python train.py --d_mlp=2048 --norm_place="pre" --positions="learned" --grad_clip=1.0 --final_lr_fraction=0.0 --seq_len=1024 --dataset="wikipedia_en"
MLP neurons of a small language model. Each row is named by its layer, matrix (up: input weights) and neuron, and shows model dimensions 272-399. Each number is 128 + 32 x the weight over its row's rms, rounded and kept within 0 to 255. Numbers have three digits each.
After each neuron's rows, "fires on" lists the tokens most often at its 100 highest values on Wikipedia text that the model never trained on. A number after a token or word is its count.

L2.up718:141143141153144129127087134129167099132107177162112144129050110132146126203158102134124124156166184128158140189140166111144140125073133103119133163173176119136098138079137147115142151147152109094113078150097116155166160131133108127125142082153172107097231142143113102147151120105037113071166096102159103211086041153169151113131097157116182146111093110149122170089151146142214188115133
fires on: ": " 23, "', " 14, "; " 13, ", " 11, "GER " 10

L2.up708:146184119123065113103092097098105083152124151140126132148168172107129180070150129149178130129131104122080120126121062091113099093135090137142161087191103190125133082172182112192137108107145147083136159135161130179188187122087198140042125079057209129135161111135141108083151092171063152177143068133023108075155101175124094139139171155135083079134083086118147103121119118099155122083141
fires on: "." 76

L2.up947:178081133117155094116177106157101127107137152132145152129104116195104136121156197126146198112182182121152157156131109145096107150117112066158140165220094070121115119144059124083118115163182116140126055170084165103095126150123136141111132147106141142092096104098124090183156120122168107145133141112129085126114080133138093110125141084154111114132120101144112107113130102133122124146154
fires on: "201" 19, "200" 13, "202" 13, "199" 8, "197" 5

L2.up1608:136188123149082118103196182115189137150147171059167142131169126116181203186195135114175086116134106104103142139156194093111176107106144100095098132109157180110149125083076144092118135111102146091114146141091132165098139146084152135100140077136143099148180124115163107063138101148155113137192113154122116079078098108199097157086108152074123140101121113108178120101102112152151152137117
fires on: "-" 69, "and " 26

L2.up1145:141097092187079101100110159110153126149098154079157146116157133114188179112159206106094111118139099138154074156102163134048087087151122096157117146112152103128143134099120103140090120125138110077144106137074088087098150184130169108167128147162119134081170117161093083146158152153146097115113100141150096145081147108149086110122095148147141119128090151140160152036084129129174142130118
fires on: "and " 18, "as " 17, ", " 15, "will " 8, "so " 6, "be " 5

L2.up1376:135138149104103144096084147167149119149142112104147151133161099139189137151101111075115107193158156101155117117181066091170125160147183165098158115110184159150055211147129116146162116110158160161116131144159094148110143140156160065116151079122145110159174121140155086133108123171093104106144118179102173128171105132139072187168138153138167111143116084060187058070143117150111196149146
fires on: "to " 38, "on " 8, "ing " 7, "ant " 4

L2.up257:105156100137110144151126158053152152134176153131193139197093153119116156196122090096101200154095152057123090101120185160133146103126088111124084137105116140101107134155132101097115111119077129065081088104130117095129141079094137197117117067121158122134104111101193087109170179054160163175070132163085095199119097118158142125164128166120218109088112079072137162141118127086148139115193
fires on: "°" 27, "′" 11, "N " 10, "T " 4

L2.up737:113121136139186143147159126145175106106076115088154131144142134093125148160138147180121123138117119126088103123102170128155166119129085083140132145152125156118047072186065117067181094098106086160147087187141171125089139080110143174124147165137114151080112114089189117097110150128080147153104155093125081136122095152078124108146106149151106078145108087111082149116163065163147153141187
fires on: ") " 32, "(" 16, "$" 8

L2.up1909:117138137073125150140075155133150075141115117094152123133177164076139131139163133110169104111117116129103117126210099125119150098104073132126141102077161101081114146117103119114160122076182142122069076152126079146126165133110122171118159072151171075169132121129147155162092147113079153119193147131234109143157098088116150134171123128119160163130197148168155152137087051132186124147140
fires on: "and " 28, "or " 13, "|---|---|---|---" 6, "by " 6, "also " 6

L2.up1481:113149064156100090132067128073100128163143203101142156085143144082148116153182118103128100185163127147182154144108140175150127096085107157115100127152142158140132155117131117103146107141167145138131142118116041167148148149162150149077142098120094144158158142128093120101152150189115133075138128186172146109139116082182155179085052096106161105149107096117125145117139082122135132101156
fires on: "| " 50, "-" 5, "to " 4

L2.up1404:105154137140116128137148129068168092101097121109194159148123177138116120156057110088115101071152083077169124119108190137177110087089117173154095106144118149153096158181122113150181109139111119130098100149089125125124152121136178154115129119155139096078085142136154141127200114062150097133103090081132100136102121125121131154208070113096081062123102100131137113138085104165121148200190
fires on: "\n" 18, ": " 17, "votes " 15

L2.up1807:164154168170151116119059146175167146090113126127117125146099170116092120164136127175098113140123107116042074116112167126171146152214156121159114093108154126164119079174119129141086134145133175091135134131137097125170114079151122136107113091179139132130137149108173177105132122159129082112093088161090116107127132142146119112144144172126115083124084159101135110099146100105156142090126
fires on: "1 " 21, "Albums " 18, "es " 5, "GF " 5, "20 " 5

L2.up1548:161145095117112112150139092151150138095150119126142139194118152160103136115187161101163106103171108067106103106163139167144154036215121066111137149146138137146136098134087102128114087166055191052120080188086118081171154125149184205087108128152118087090114082115197084108229129127182158119146118076097110131115105148106126179168129094109069156080128100119105139076138133192161192180193
fires on: "201" 42, "October " 4, "200" 4, "September " 4

L2.up1753:099098155144167138112149150039210061123182175130139137145147142141118154084113094137071191114126132088053091138150094134139170104168103137195102120127107123095131135180127109144157127108189152081108115121071096116176125170121208127112068151108067111115116126139173085082181152123108141123108142176111087144107115163161108183136099126180128132153139082132099086132177216109166137131152
fires on: ". " 46, "." 39

L2.up1421:108156143130130197148111112087160151111102126170252167177119105087104187139150121128155140113110140128127113123149135147131178121124076122112119130161172106052141131136052099077176105131128142124108069143126122145165179091075133132167203130183106103082158147086113136108074135181107152142129130123167109158122082162143110111167123137075097047125156107159121149153104133157121157157201
fires on: "\n" 28, ") " 11, "°" 10, "s" 7

L2.up819:104142126085114095147118171085144038205145148117151124135159123118150115157152113085161097138131119128092140153116099145129118153178155132108091130090143157089150141125111150127132133083144131082120101140125099190155173128107111136045106117162121086144207121086218185126151138131112101086165063163161142135139122096196071155183078163124056141119072114068130130105182075120144130139138
fires on: "in " 20, "on " 13, "at " 9, "to " 5, "2 " 4, "500 " 4

L2.up1610:113083175197124175102116074099164137170163180111122145132043203159100139178089115104105065102187149123121158138139073127176198160152096120114149069158143150101156160162091149119165128136150139059090084158098126154106086179128111142142163144068069136121158106101149171160161110116112151120131145111089092129121174092184127160072115118115171139166083072126117170151138093116106155110134
fires on: "that " 49, "for " 13

L2.up602:117134148136156255108180081097166088120108139193244135085102171119111188134127151138109145131167130086087153125112069121180134040117155154090113141123108125138068090106125114099165123172066114127087104157105078090133133157153206156083100103144151136128149116177197120083130176126110136154122102204181150133103081104122087129146065129088114064133086082144173162136141160145181148180163
fires on: ") " 55, ", " 19, "| " 7, "°" 6

L2.up669:163138091178106160153041093156166162126134162164119131191118178179148125157140153147137106065115153152135076111122127122124171090157101149109141120138170182115104143184081131091159094155114094162130118157125180156101130049134180134128125141159189108160145138101186145097128145140069115140111137137053095147089138157158172110148115112165157097127164077203077163109101108121150153104152
fires on: ". " 25, "| " 11, "L " 11, "}" 10, ") " 10

L2.up2028:167158167131062207104108121163155154154160151119121180166074149150116079109155107149178122120124154159106102123102120126096130148166153178095162156177121096108164083089141098123138125094146099174128128136124137123095098064114113132133159097142125136141154110156130142153148088168141126124154091134116111139135115138117101148152079136127086120156058128178088111179126104136150151124182
fires on: "7" 14, "6" 13, "9" 10, "4" 10, "0" 6, "5" 6

L2.up122:124166139139160147134124079104160120114171147211057165147119112151129111179126223164084115109116101150067154160087139107148129080093115088093138101139141185110066099130143133074139126168130069135102175143137088090157115113119139144094132098139159085113141121150140076147101131110076141131112090091096109125100107130148108162106086088154149126131138100105137164114163097198150112066123
fires on: "| " 74, "% " 6, "G " 5

L2.up677:187124122096093136160096137120132130132117174170157159105091148143127134151144113117150103114118095120101120119112118116105145095104143095075131149140058106075132158109101111099150127142137155100100068197107193101094133087068094156113062146187159116140127079113156118181208124146145122126119132110155104096116057175142141121150118092179117134140167124120134044140150105118129126115144
fires on: "_{" 14, "(" 13, "2" 9, "i" 8, "\\" 7, "p" 7

L2.up1723:065135090128107115116057127049137034103141101100138131164120138117077137129201173147167126122147092153098138138120034134115097097110120114072139121135112135093099128085148137168148109151126153062128137175146058195103092135077128114172158181137127147127085113151145153110187113085087138127176129185137155149139222142122131143085146078050168102123115099220149166163103141099120106101133
fires on: "==" 40, "as " 9, "). " 9, ". " 6, "| " 4

L2.up2031:190146126197081152130106168139110102134106116165163136085128115086144146162136119084071090137106092140169074105130102165147144138126067101045064100148105132114106115129108108070114119143151094189128110119145108144121124145075162136152159084179138093111171124079123154141126149159153103145115151161180126155127145116180132093075083111091124162120113084077104179071141059150169096096141
fires on: "also " 28, "often " 10, "later " 10, "both " 6, "sometimes " 6, "Both " 5

L2.up120:134107106168076149105100188104098173106114145161123166183148144100096113192106185107132098110167181125098082108078191110109118128109113105138057142071179093132131131114110116143119116169126143150054132174113091087117156208163149165098138122163122057122128122090099198142145157140170094146124169137118140113097121093101143119104147154101126167155153167130150120079103121113119132097151
fires on: "but " 29, "which " 15, "| " 15, "he " 12, "which" 4

L2.up1094:110160135082135201099133114139147086108119100145147147126141154154040143100131061123205102127119163145154129119126149080172123214164144149082128102165137043099132123085155124154117127102111233105103107107148111128097058176097158118124115145160097078170178123180090111151089139126139148195071098140122121145086150169160148118198057091105172159118069099133161118108124059122181123150143
fires on: "the " 32, "), " 10, "(" 10, "most " 5, "s " 5, "name " 4

L2.up1699:099180141143184137120113129111140102131105121172126155196058163166114097151180103118176151110135145139109090096153114100114191178126064137119135106159152094048148094154152097170175141118141062096127115149129107128114124139108124141152107130096113125112116149177148101142104164183112128144145136152049131114142140124178173130118093166096101095139143153135121138172148125128124113098144
fires on: "of " 29, "for " 8, "– " 8, ") " 5, "7 " 5

L2.up1382:124107100137145179130147199192147110112168131143184168130180120094112118136156136199187106167164141113166168161133123107147106127132077121122150093169201115088146161253125094097138129149115153138117089146131086089112119177157100103128109181142152094148181143158116183120120096159076102150085114089173147158093066125138071115177107111152150055126122138222072084125151129155113137118162
fires on: ": " 19, "-" 18, "as " 12, "known " 5, ";" 5

L2.up992:136180105141094204139148120105173102094106169123130140087097133071109127161142161190114175111145116135133134153146124099136191170083123134117119147192103093082115106123090156184188098126103151092112091135187100077121092118090115121106109204135206124104177183119109119147164166108139120110186114144168184075124081142128108111085145156139136129112119142178176122165153100112196123136134
fires on: "in " 22, "on " 10, "by " 9, "as " 8, "to " 8, "with " 6

L2.up175:130146089207089115117066198097162091185125136157176141158132116194154148134125098140176087155171107126163155110124086158149161115134092113145096070190075192152144168102111113132075106118133129092130151176193076071151080127088162107135124138069155134094125166134156150115124127215109164097149173148095117122127165117178116143120160085151132113138138162139177089136161099130190161094161
fires on: ", " 99

L2.up154:134150104121131074141158138121102117114112150125152151129162150095171159096189145073130110093191103126149111119120160093154098123109156114140108121221063126114121097130145132125156132132152106089108134098148106125131180076091161105099143160112070095087170142090162083087094123128135063099084059199136151132167134099123193108179124122183150127135140124195152098090105054119194145186180
fires on: "or " 26, "\n" 22, "(" 15, ", " 8, "by " 6

L2.up2025:058111110119068174111161060124119085147176109101172141136089089166067120100133148150154104133152152117166107165133102155217157169115088116087147101090169140159141171135097098126175146149152117109099130096167076149163110148139164112132074068086120143155143106132171118122130156160139130150101075185159202053144089073103132183080152163165120138136057109126174178172120109178141105105152
fires on: "|" 31, "| " 29

L2.up1623:122161086164094120167172165167183098173083076115154143145136157100104159178176128096186154108153192074078152127140156175081188082093173086110100107162148145104175107130124121162111105132171173126107119188159093157117110090131142142134140122151129166123151138110100139146107107168136109123170147140130171095138096124181190163128119135164157157118172123147134189066082059150126134102128
fires on: ": " 41, "- " 9, ", " 9, "| " 8, "of " 7, "her " 6

L2.up598:112135104085137162126198090125186056123169181102143144096137120229128155141106125133186162102129115099101144089169088184145157084113114141180132149108125176132144171139098133105144129178100172126109107194138095192100157117157060144090157117157172115162170136117107129156149150192164067129124063146147121133122136132139071191109095128053067118125108135120101149137088172181102159120123
fires on: "to " 23, "with " 16, "at " 10, "for " 9, "within " 7, ": " 7

L2.up1283:157127097132126113147115090131166137126115147176141145086117162169153136114110126132088111127168140177091120193108105121216156100081136088118145114096156152169106162131143131124169140109082115140081138188142134164109154217138130131159196159142147077134114110110146102101123163138108137141062118143149107144126127130142094122144130086113135124141171119157126175102136122118134150105157
fires on: "| " 30, "Party " 7, "City " 7, "ium " 6, "Games " 5, "Park " 5

L2.up829:108154114144108182137173125145114143152114136123131154088099127103100146167128149143104088204105123168104161150153078099153176100111135175055121105137092180150104066129163111135061117086162116065120154088114107132131198155136137106136129124087168124124211117156108168116090171138106078129142145124132168181126123065100144213122094148126157131096118151085084162098096138157108131144089
fires on: "| " 47, "−" 7, "(" 6, "am" 5, "or " 4, ") " 4

L2.up152:067156092092132139137093117103152110148147092176099138084147183111101154162172173141154099162140116103090123113139124099120196074035056106113064088098097151080098105105148105172133113129118124098152053125163033193160152124103131131119104161099143170130109107124175113127086127112083090077124166147127144093096149090126155174063102108131169103117174115191140089111143144100158127104146
fires on: "well " 23, "or " 17, "; " 11, "least " 9, "and " 6, "than " 4

L2.up174:146136130082185085122091098036123142074065110110195160137168177092107120088156137120149133185148105152069160131113170083099120149136148153084122100153143121108078089138097137099096130103146193133138122147060128086086109158154158135157143116102117110101114144131153112198143160157137096154155122131162136136124120113147121121124096115145138077158109151131100131120092096132087135144124
fires on: "." 20, "(" 18, "^{" 13, "km" 8, "% " 6, "°" 6

L2.up726:119186152057105111099109079065164094225070147186109154101145209129109172117144132141163161137115133116084132103171119093150116180085170142087146109156140147086076088118132126192091091101137189053107134140153084102170110212081132148148127076134107159121171135082167094163170088164090135126163128125102117135136104094186170170198141142137116148157113138108193149159059119150159108121126
fires on: ":" 30, "1" 6, "(" 6, "7" 6, "of " 5, "December " 5

L2.up1173:129142114119066187140167154130114161115089161083152149075133095096144150147145105108111169154113141094167079161119103124166143181170091129129134113150115080103081123115056104135156117137152179095098153189100124146086105160126111131115113137149166133102240132076090096159111152127166121202097146120158167159154110141170107134135189167088153111126162162136147098118097125128171129139126
fires on: "| " 41, "this " 8, "Win " 7, "Loss " 5, "\n\n" 5

L2.up190:029184081141150188137097136093116131067089175169185125096181177105091104158150139180179081165159149162099094127175046115105197091110169095081119139120119177070040101109164134188110113074126109127116093148140125118116136117084164134178156128153119115164134116123236122117141181166091105088090133136120112132115129119200078099138102071122126078101136113152138156094152045109139132190136
fires on: "| " 90

L2.up397:112114096112143176120097105123180112118071123200142124189117170113120190125104168198139148086186122150105103140126093104144125103162112095116105153108115165132062102156109154172076109072146124077133160082094128152130107152125131126163187166124205170085143136089175135051080160111125156143150046108127110096150167108098091129144184172102129130091124150185157133085130150096183116124136
fires on: "as " 26, "|" 11, "in " 8, "$" 7, "0 " 6

L2.up579:137163113117071186123097159094121139104127215109152162163139108144183180213143071154115129118116156141125155137115086160137209150129071111085099142137173162107128171156110118102135113131144131142107073132130129119118135155126131137155164070158142106082142146098134114173178128144117091144162171113097099107146108123155121119142096103088103096093140111162152165131101095134139127100132
fires on: "-" 30, "9" 9, "6" 8, "2" 7, "1" 6, "4" 6

L2.up453:152133123153116180126136117128122156176110107076182158119195146090138071129149094136180151136171142079106077111130149142154109121081101168093123127092120131094145108136075115120114110096122118154118089147124097171110184072105104152102125146155134169102158143103142186165100137084163110171095092153136146165132093138117113113128126083130135154120128063206111146107157154067137125135189
fires on: "\n" 25, "-" 15, ")" 9, ";" 5

L2.up560:175187123127138179148082130172138147084116079183146148153173146138123160151142199116086073130111109107148135145213101186162083097113130093099135160176126133090118124107112130119141098181143109142102126142174135119147122133090103123125131160142169159122138135145124068164087129116145074128185073118168194148133122057150170096169113097157140138130146123168152107095108111135193117125132
fires on: "by " 23, "with " 12, "years" 10, "addition " 8, "ly" 5, "time" 4

L2.up136:083148173172174192155154134087174106123124146063116140083128120165098139190134132144132171148165127121088119158089123117164163115141134116115133158107122165120077061108112119089117119099110086155098108127150066121115142085133139132044115070166110095171198114108136067177180160103101117178072165141147093181114044175180101158133088102161121091136145140123148067127102106139142184103151
fires on: "| " 39, ") " 8, "Singapore " 4

L2.up1747:099122100157113158105170128112141132159105133108158157129171145135130122095142128129127141100123135116137066064159095129121138134188113145131110136116099064123136156148134094175100128116112100121121178131128189109099110123075129174078101132150117120102207100123136133118133134175186116169107096131131126132111076162114103134209137152118127113183177067114153062139116116139149128189122
fires on: "\n" 63, "-" 6, "| " 4

L2.up1465:114150101128043155138099102127118092149040141130149154164076123138089134140133087160085056118118119100155127128149110131126126133116132137127125140154152137108131040149120110078119124086161145156094094116154092142121105138084177115142161174098169131140143173110125146098148151091142151109141166120179255127150112080152189081139151142050117139110092087159158167152163068087150100081129
fires on: "to " 15, "became " 13, "into " 10, "as " 5, "eding " 4, "ated " 4

L2.up1974:145204115177099177127123113092125137093079108145109201126142040100084169106137094134120083117110125183144122128117059180118173116126117113136135160161091115072108108124096077151107120136189137165105108158099107169106084120119090117073164124255094147142123156048118119127176119104156105134147119121129123140148101111170092165100180147133083129125104110097107096158150130184187102117134
fires on: ", " 47, "| " 12, "% " 7, "at " 5, "each " 4

L2.up1313:118153105149110117151102139067152163196077139135178145092143132087168088146158164130166149134130176117089111116119129157162128061170141154075148107213087166111119138155127131133169112115108137088117137138108113091168175156124175164117144120121136153087154130137169157100153121105083145166138161135118144161170099161145097179098110159170123091080132131168129201156082178094124162157186
fires on: "." 35, "- " 14, "was " 7, "(" 5, "a " 4

L2.up709:125133109139176162137155174144104081161080078133143146111158127148109166145152113156143141154146151109167132154166151032166089121121165119112131134172115174149097122181111119124190123093174145062112118072104119159148157156159105077111131119119172126091165157151100153099126135154102108132058106102149139148109109114115087113143139158089081155124085097171133135105247135152172140183122
fires on: ": " 16, "as " 11, "name " 10, "/" 9, "word " 6

L2.up1913:160121137185159166136113120112139139106141120210166162142104137114127111161113115162094155163122171127104163152086128109135151100118155067104090135102176192085166101132156130052128138146128152206080096113132108101116114091109187149122155110158134132129134125109121120147149180145043120121098142100124134115112149122123153119115090149149104120138120082099058181111135137155125130111131
fires on: "| " 78, "0 " 5

L2.up1401:125162084187147092123160127121144128161142119179104117158125197079174129178152140153129134147200166079124119187114109114191096070103085112126066144153138105124072080114130152166130119208109146097134144123153116139124149151121145130098161073200159111116234129081126147131120132184102098097125125143183109124159109114220111131127135161181143177133106071203097155061161148142149137135124
fires on: "and " 16, "with " 14, "them " 9, "or " 9, ") " 7, "by " 6

L2.up1419:096243068135079099124128139082141133171141156124159134146176121103190162155132111088145109170142137113127150138196118173190089081111101153123048128114137123123127145118160123157138097164134146063132127123073093131135141079058130114109108183103083113159141137150121050128095137211109090098130131108105180156145134117145151190055114081086178137132118099139159146126081144124095113130133
fires on: "-" 36, "other " 6, "work " 5, "field " 4

L2.up57:196107149166128171114101113105142109196135192182139138050117154162158167108119155152148116107134149148090174147107140101130187143081141116104135097099154147152101113159175147165096109194130112113078048166109139191158182135136104162103191060148217083149184147147155065140124150177103121176088105095128126121129070107093068125138142086123151131165131050107100165108175129174172160163149
fires on: "| " 92

L2.up1473:129137111174153187144184090147111096111072130119127137142133113113110132184144160137155072038159162098138099120188129084177117177198134110094118129084125168144165079110170099089155142126089149106079105124135176193107133119153134118181112178122106171042178112117074153107130117086172112181083156089143173131152130144137145099135127107113098078106076134106118141134124133118160127076136
fires on: "named " 13, "name " 13, "to " 13, "\"" 6, "designed " 6, "ated " 4

L2.up442:138122116107132143101127112177171143144074145144105140141133103132158143103074122158123112177129065143104127180147133125120169157115119084133114157112137122183093118163128136114125121162164153142051128142156097139076127135167090111128108172115146117080116160041090167139097139113098097080128136123085119125147090071123068143152201104091176183139167091181100165111097125093138111099154
fires on: "|" 60, "appearances" 5

L2.up328:108163164112103136132096084107120126130104133143140147105086124165099094190124104122127137123156172158100134097123099167203158184190112110064127130116066150099104047130146123157164128184133182095110088166153183142128119137116103142170122171122054130098172130140146173103119107163108147119125066179164107193140142135133128151097188120081141049146090072082126111191106053170097102127153
fires on: "that " 38, "which " 11, "pre" 5

L2.up1340:161144165105119161147140174127200045094121106192115129172062114084136152149106123096162115094167155159123123152181147103118122117113119095128084119128079108157115065093095144112145133136239138144112116191111078139164189176136191086153154106153163112089197151060114144109112132142126147095161105108147100200134122116203147138098137137108084139134088212158161121144111113123182136099136
fires on: "that " 22, "in " 14, ": " 12, "until " 10, "the " 8

L2.up765:074112131101143160121173180101179151150104141125112148115145072099135161192063132179082212177115170093144145161113114093156136153132081181129114113134127063104103136140101106104095115109125153183108063181081119109107134129106159136132096141135143123111137127162115104134188154116158121168157136105183201175097122076149116138129090073093155058103172076091153133174108091098118119126135
fires on: "–" 54, "th " 13, ":" 5, "4" 4

L2.up739:165150076127096122165126099151157140152120180060153149069173088078161175208142063071124063123137165092114145163133134100151119119158148110176098097134134156119123196127070102066116128123146132103145100144048101123105175086090177107137115131158126192144156146109154089144101129120119053120075206124207163092129128101126129049108153183163182162072158131140146153167176126192120156105150
fires on: ", " 47, "head" 7, "le" 6, "king" 6, "ir" 4

L2.up1018:093091106089099141144096140093212141134101092176147124090167130158194121100152131122158085152164123110177146123168123154111132151099155106167128083129121120102100098116137159115068117112140166160087132116158196129143089125152161151163101043143174104196145124109197110097112140125119137161129142129122148109097129098159167036169162212085201148166081141123173114104159099109129152134142
fires on: "N" 39, "number " 9, "single " 6, "US " 4, "top " 4, "it " 4

L2.up219:137113142154089164113162128123111048172128141122123138132128147156170174126162095170161180160135126075126103106167146063126159123127116131102095105119133131132124132124164113165088119165135120105110116159166092150143085189092140151126073146073132177110175107155146098164115146148149140106131187100105230124085170083174157131173154169190103154108109125143142105159130172139173130108118
fires on: "of " 21, "film " 11, "7 " 10, "written " 8, "[" 6, ") " 5

L2.up1501:192157164156114137135100106088178106144088161200100142134101076137137149114123143184094168060103139089093130151158164170168126136155201068160138175078107196095153128122072156154164085162120122071102107136098117140168120137101194116129147177129112131140118092123134145141192104143144119166152144107105098144102038135134162140160118086132026094099173102137124101120150201152097105147138
fires on: ". " 33, "(" 17

L2.up871:050121135152131178122093146111155063134132160175121129150113076147057112081158136154168109097148145183131099115121110138123163139145152099124139144150139120130113130088176123109155137182156110103103141172172128157140166102095130164166127084160149165161107129094097227161142149138138137089113158163164091178080149096183112129123178063135132114129066113100180117195116082135092099090141
fires on: ", " 26, "===" 15, "\", " 8, "| " 6, "=" 5, "$, " 5

L2.up1471:126161089123106147126075143051182112152165094101151133143094159145127158205168053178121148185158119106109095140138096090140151092127097175208109145148105171176109107159090118086129126086149133139154103142068043071137162147092161118073075152154107114165174144158153105135172082116058156104142130149163205133090132159203070151105118117198148152073141149147111160087154107151162123118124
fires on: ", " 45, "; " 7, "his " 5

L2.up425:134094072119167100098141081119151066185113114182162119167159208090142125117119170177136133092126109129106129122082123119097158136103129123165117092116130139173104169117088130137135137082126115087126119178122097065138131163213178132186121056143195134104133101119183170066114130121097150110128090148168108108147120035132157153157145145140167080131064118185148146093152110104153103112148
fires on: ")" 44, "\n    " 11, ":" 10, "})" 6, "\\\\" 6, "}" 5

L2.up1678:095176153129144150122096081114120128075105132145169169139138158115104156135137103120139108154136126070098065106164091090166142120134033139056137123154098167151159092202101097149122114146125155122134036144131145104135093099144134161122120141136101066109108139106144134116137087112157137172135173112153141194122085107138103160133107136072138094126101141114148139159081161157183145175182
fires on: "\n" 49, "Post" 5

L2.up795:187116094148113159121200148161087144131085107137122122097171111128147236168154161093083110123123149103136106108110093210135109117148095134125093172183158115093199113136134110094082114082105153142122135183100115126102125201128087138134153113121138207156106127140086117135154121138132056092090165157108140139114142063183195139122162166104115133128196135078177091128097194110092116149178
fires on: ", " 36, "out " 12, "later" 7, "end " 6, "| " 6

L2.up2024:185161125160104147162121136095133066099107114166145141099152123065092123230122149094109121182179191143142146148117131081139084122117125161095123113130086089140131111130156177067112129199124166059122144159159120119138118175118125146096151139152157120092168117040191104168116146141145083117154059131170161133101113136176144104136157146088102207150103100104179119072186132164142128094146
fires on: "that " 16, "it " 16, ": " 9, "the " 7, "is " 5, "which" 4

L2.up659:140101103121105143109120162057159126110174101136113139129129078130177127123160154147126119141160165126145109141123200115106191102086103095139089113180117160112129115081025105114140122172147134158071116193107113150093133143126198145178120147137171133153121174079127167128087134243082106131131195094146156085092146135141149100119123144157142123128141048222150086116097128166088126098113
fires on: "′" 20, ", " 15, "while " 12, "br" 9, "most " 6, "because " 5

L2.up836:102145150091154138144088153091086169082114135218128161094156134112085138140176128172187094112160122183080090109145130162096197148108146140071107161101097090068149114099129131185058129057152168134142146123134058146100071092107104129153098181125112072136122131103133202179158121113120087114186103138171126159127150121155132142097101122086187150104080133171136092098202108084145131099144
fires on: "\n" 58, "| " 36, "(" 4

L2.up1924:124166101117106149110142176143128142120090180136139114168051187088149194195188152101165115146124153126118104137154110138072129098106095130106131132161107129112156116124086133081117150216172140128092101177097133167157126102095131152148138103151163150117139146095125134181140152149093141165162151138149107175155044103132122059117179156083170121113141116157132139169162087148190114116132
fires on: "; " 36, "| " 19, ": " 10, "1" 5, " " 4

L2.up20:135147135138084132130152169108129056124120136134169164120115168137174165138137129148165127090125152164116133117086175111140113140156119142111121150154032131097105098121118128062107111083107097114129117181186121113126146073101107148116097111139180157079172108177112096149123145118094052157194101119135085145126085136122128104145115090130128070101114129073122095133133081162182136152131
fires on: ", " 87, "(" 7

L2.up1857:153146178141165112089090100042127107087080040089157137174096073065099183215118170098090161141121133128110140143116109109086148148128090084121109151154147105090109165102186128097177119095138142128119119179072055110116218199156199151168121108161135145095122141059176176154113182157152091195172133129176090126099080090159120109117109082126099079129089120140162121118130162111206135134163
fires on: "| " 29, "only " 17, "not " 11, "never " 6, "have " 6, "no " 4

L2.up325:114189070135065098093161100126143100143098112140150125163120176095131130128156158205126113151134150138051140170179151139168107142165119119123126112114180173065112153136065129133165122138111103139089097128131123157108106073162131147158148135150186105139146085082133174103107102138125144057130176143150165173166188089187153147125166161160201110145147134152137174160116044137094130093106
fires on: "and " 56, "to " 19, "–" 16, "or " 4

L2.up310:186132119156101142146112128066155088148153165167117162170109115123096176192110135112091102121138095126126155137089096115103187118094099157154064128088130175139074134084112112122072120189149099176064086126103109134123094087169167156138130148179136103147149160070135098145157148129090076112132101154180126149100052105127122091161139153141158180116161087095143146077152143101112126145145
fires on: "| " 61, "1 " 11, "0 " 11, "; " 4, "4 " 4

L2.up1940:153116104145054133124103088091158125084125158144114161133135080160098105108121177120126111058082131167137120127118134159160139129147095129112133140122147157155074159158056102063152110126172105089094050114148096121111087138130168143156177074101165144132179117101151125174208125097113104155133137102086101145106095170183135131126097140167118101125185162178107097147165116111163133073160
fires on: "| " 41, "am" 9, "@ " 9, "5" 5

L2.up1609:153168106138129093117210158108232114085129146151113147120105159180101110177151178106123167066112112165095155135176120156126113147126168103058070100122093087098107064079100129086072104100070132094102143144088133154113099143101131163106144176155126099167153136114178118169138144104182119122111109150125149132099114178175130144128128130075105134136093179187119118136151147156168125136124
fires on: "the " 58, "| " 12, "it " 10, "The " 5, ". " 4

L2.up1570:173147151150111140114141087118178143158128110134192149124080179129133114151128131114112138084075107145117139136060139068169224147121111101115116119166151160101102115082091144114137137106131140099108116143123107078187142117111115128100171159179183144036147138096077099184164141119157043141125096086172136082105132144091119134144093109093122108122114007104136126114103094112176097124149
fires on: "201" 20, "199" 12, "202" 11, "200" 11, "= " 7, "-" 6